Part of a small language model's weights.
Size: 17 layers, width 512, 16 heads of 32, MLP 2048 GELU, vocabulary 8192, 57.8M parameters.
Architecture: LayerNorm before each block, no position embeddings, biases, ALiBi, attention and MLP in parallel.
Training: a variant of Muon for these matrices, 7432 steps.
MLP neurons of a small language model. Each row is named by its layer, matrix (down: output weights) and neuron, and shows model dimensions 240-431. Each number is 500 + 50 x the weight over its row's rms, rounded and kept within 0 to 999. Numbers have three digits each.
After each neuron's rows, "raises" lists the tokens whose logits its output raises most directly, leaving later layers aside.

L11.down1844:411592495583440594517536477510558445498601576550460483429559529467524569524562476540447507447504433477483583431470446493487492394577582496566497464497515461547523442538412412477558483437374426514530479474410560584460531554582461513400514379470532526458557537553432476510468447458460583515541528500495547504456525473460463493514502522572476417568524505441538551443531520541425502507510522405374554504489496496549471498445461540463528543473476484500481480480518581531515473526459463499474452584437534540458428418446469550543483547430434452524489541533531473472488543518524496538
raises: " ", " about", " around", " approximately", " eight"

L11.down827:482501489500571525525435490478487440503485542581479477479501519597416450524498580502500449592490459479526453477493466526503520525487539461485432486509517500524550463469504557486533578520386513528509487477476441560538542510492590509523520443466573515494506554452468610434447548516676469431523562437457442514452559473519391439588513476418540566456548516636600542606516569473499503479513548561472484525528503518437505561495498526553567511566431503532482464370551571511479567445531449554432460546554525521535518401542492417543540589462607562460427567490441550482506515458506615484
raises: " it", " they", " he", " she", " there"

L11.down1887:437431530463543454585476507548531521522593431568585482483423537450541497510602531534544468469502448517437484483588531432506497503555501466467521458583490434416457535514504519492520585538483440428488561448516481435551571506527410587450501481415497508549455567474496538496548421575465513521510616456532537564531523548504524449492565389485497503451470552495514536498503602520436568542546433453494544484478403547410415514453514458532448512520493462565487622481495503560364423480499477521500557472516569457571480392474429553523505437426462505446521529553532499584472463487395519442
raises: "ils", "ur", "ury", "ure", "iller"

L11.down1848:604458554564519573516517527503513432552436511519461477535533384555538561453551507541511371531553593450499463530554558474497513510517402491545450407560505487492535527485480582537448410626543571489465503547486479499537533478422516487510544560467463488493496551523548513482424511441528445527470461511447466498479512495532554528484515399478471420521598511466469593453503514426501465457440520398554398408522510481528484533442547466513494422530496525532428555457424407494500499454429450487588512488585645505547454510471564568568571520478457553449519487518591543414607482617530550571
raises: " towards", " toward", " through", ".\n\n", ").\n\n"

L11.down1431:469518495474550561546585500504458335381477490522573494385542533499444485460513593539539509573418459579459488575489514558401501483490493401509428420515539553513570518554563518502559582567539452465567441543507448553458493536590511581490473467537599388507560479452495591351469487471573527463573555449477471510501516476571397525562499536478472509510525554538528512523560580417448534535578558498455573441512402508520505541535552493515564479490473472548583539502487570455461509541511540554407455526441460614580524504547469466558501535491541532512371467485543517528384493390504516457
raises: " they", " he", " it", " she", " the"

L11.down1851:549502538466480478569473592449580461464456448547568533580521468435532466418519462611457473462425530483469400493580504552522457455495468586574516456572514494504444566488422509453435474496509440470541501568513608491516579447439431523459571502441537445540522439500479558542546456402531478553494404571582556535500477546522528519483535505570470494536472497431516545511559455465491526573460497469438475508511567479465514491489482424536481378402495528569584441562516567456457509510468395453435531460410543519547419490578514544544539479494493417552617500563480408464530577431386439526
raises: " which", " where", " as", " and", " but"

L11.down1978:515540485469531538455526462498548536494486506469519551566461520547469561393477398502497403468526558505498476567502477474455537488623523479489490489384473456461487477491506476399486480510505474484505532536531520487504437548517438482500592483495517563433510456478488560556438498546444502462548496437471434532349471574544473536490508460506583406562549480490468523515508511540463433446513499610458565519512532478456472427539475411437568447514509555548497497516505501396491484600405507490561536426535472487385571567516641548495533516506474516512496608468506549485411498577465552482
raises: " and", "'s", ".\n", "’s", " but"

L11.down794:437542467440450577494482505541540486523544489528542459539560424528488470486614483491416460643500567456536493525588542418455416474456467539478588633429421518434551505496582471533499577509519446465625479490492534550549533427554441483439445545540425501462515542510524400512459467527441456466603501469520494545557489506577501494503484504464568541469435407497522430537471472538478538415426405519584489500517473360467446481496479545518499560522486489516463420556527456582534448483460513507546479479528448550475472540562473500547554493549606468439553456506466514574543468427518470560
raises: "-P", "-A", "-W", "-p", "-C"

L11.down1760:466598428492467538600562499595559496526495500515410479511581552482535543488512509439482466500325456517478529480512492531591530418556588541512489406464522453527487465626508521462550390408485428554535527491416591559496482506592550530464419494465508524483518467463519467479490449539478579554521508488436553517505524508548577483566528519543459430567531537378450535511432509480529483481417538480448609553447531463521518503579510478407622546509468497557429506496472598631626459492495444497544547536516550554418451488469447534522509507494457504532465537507494399536507427550504482658
raises: " ", "   ", " ?", " II", " eight"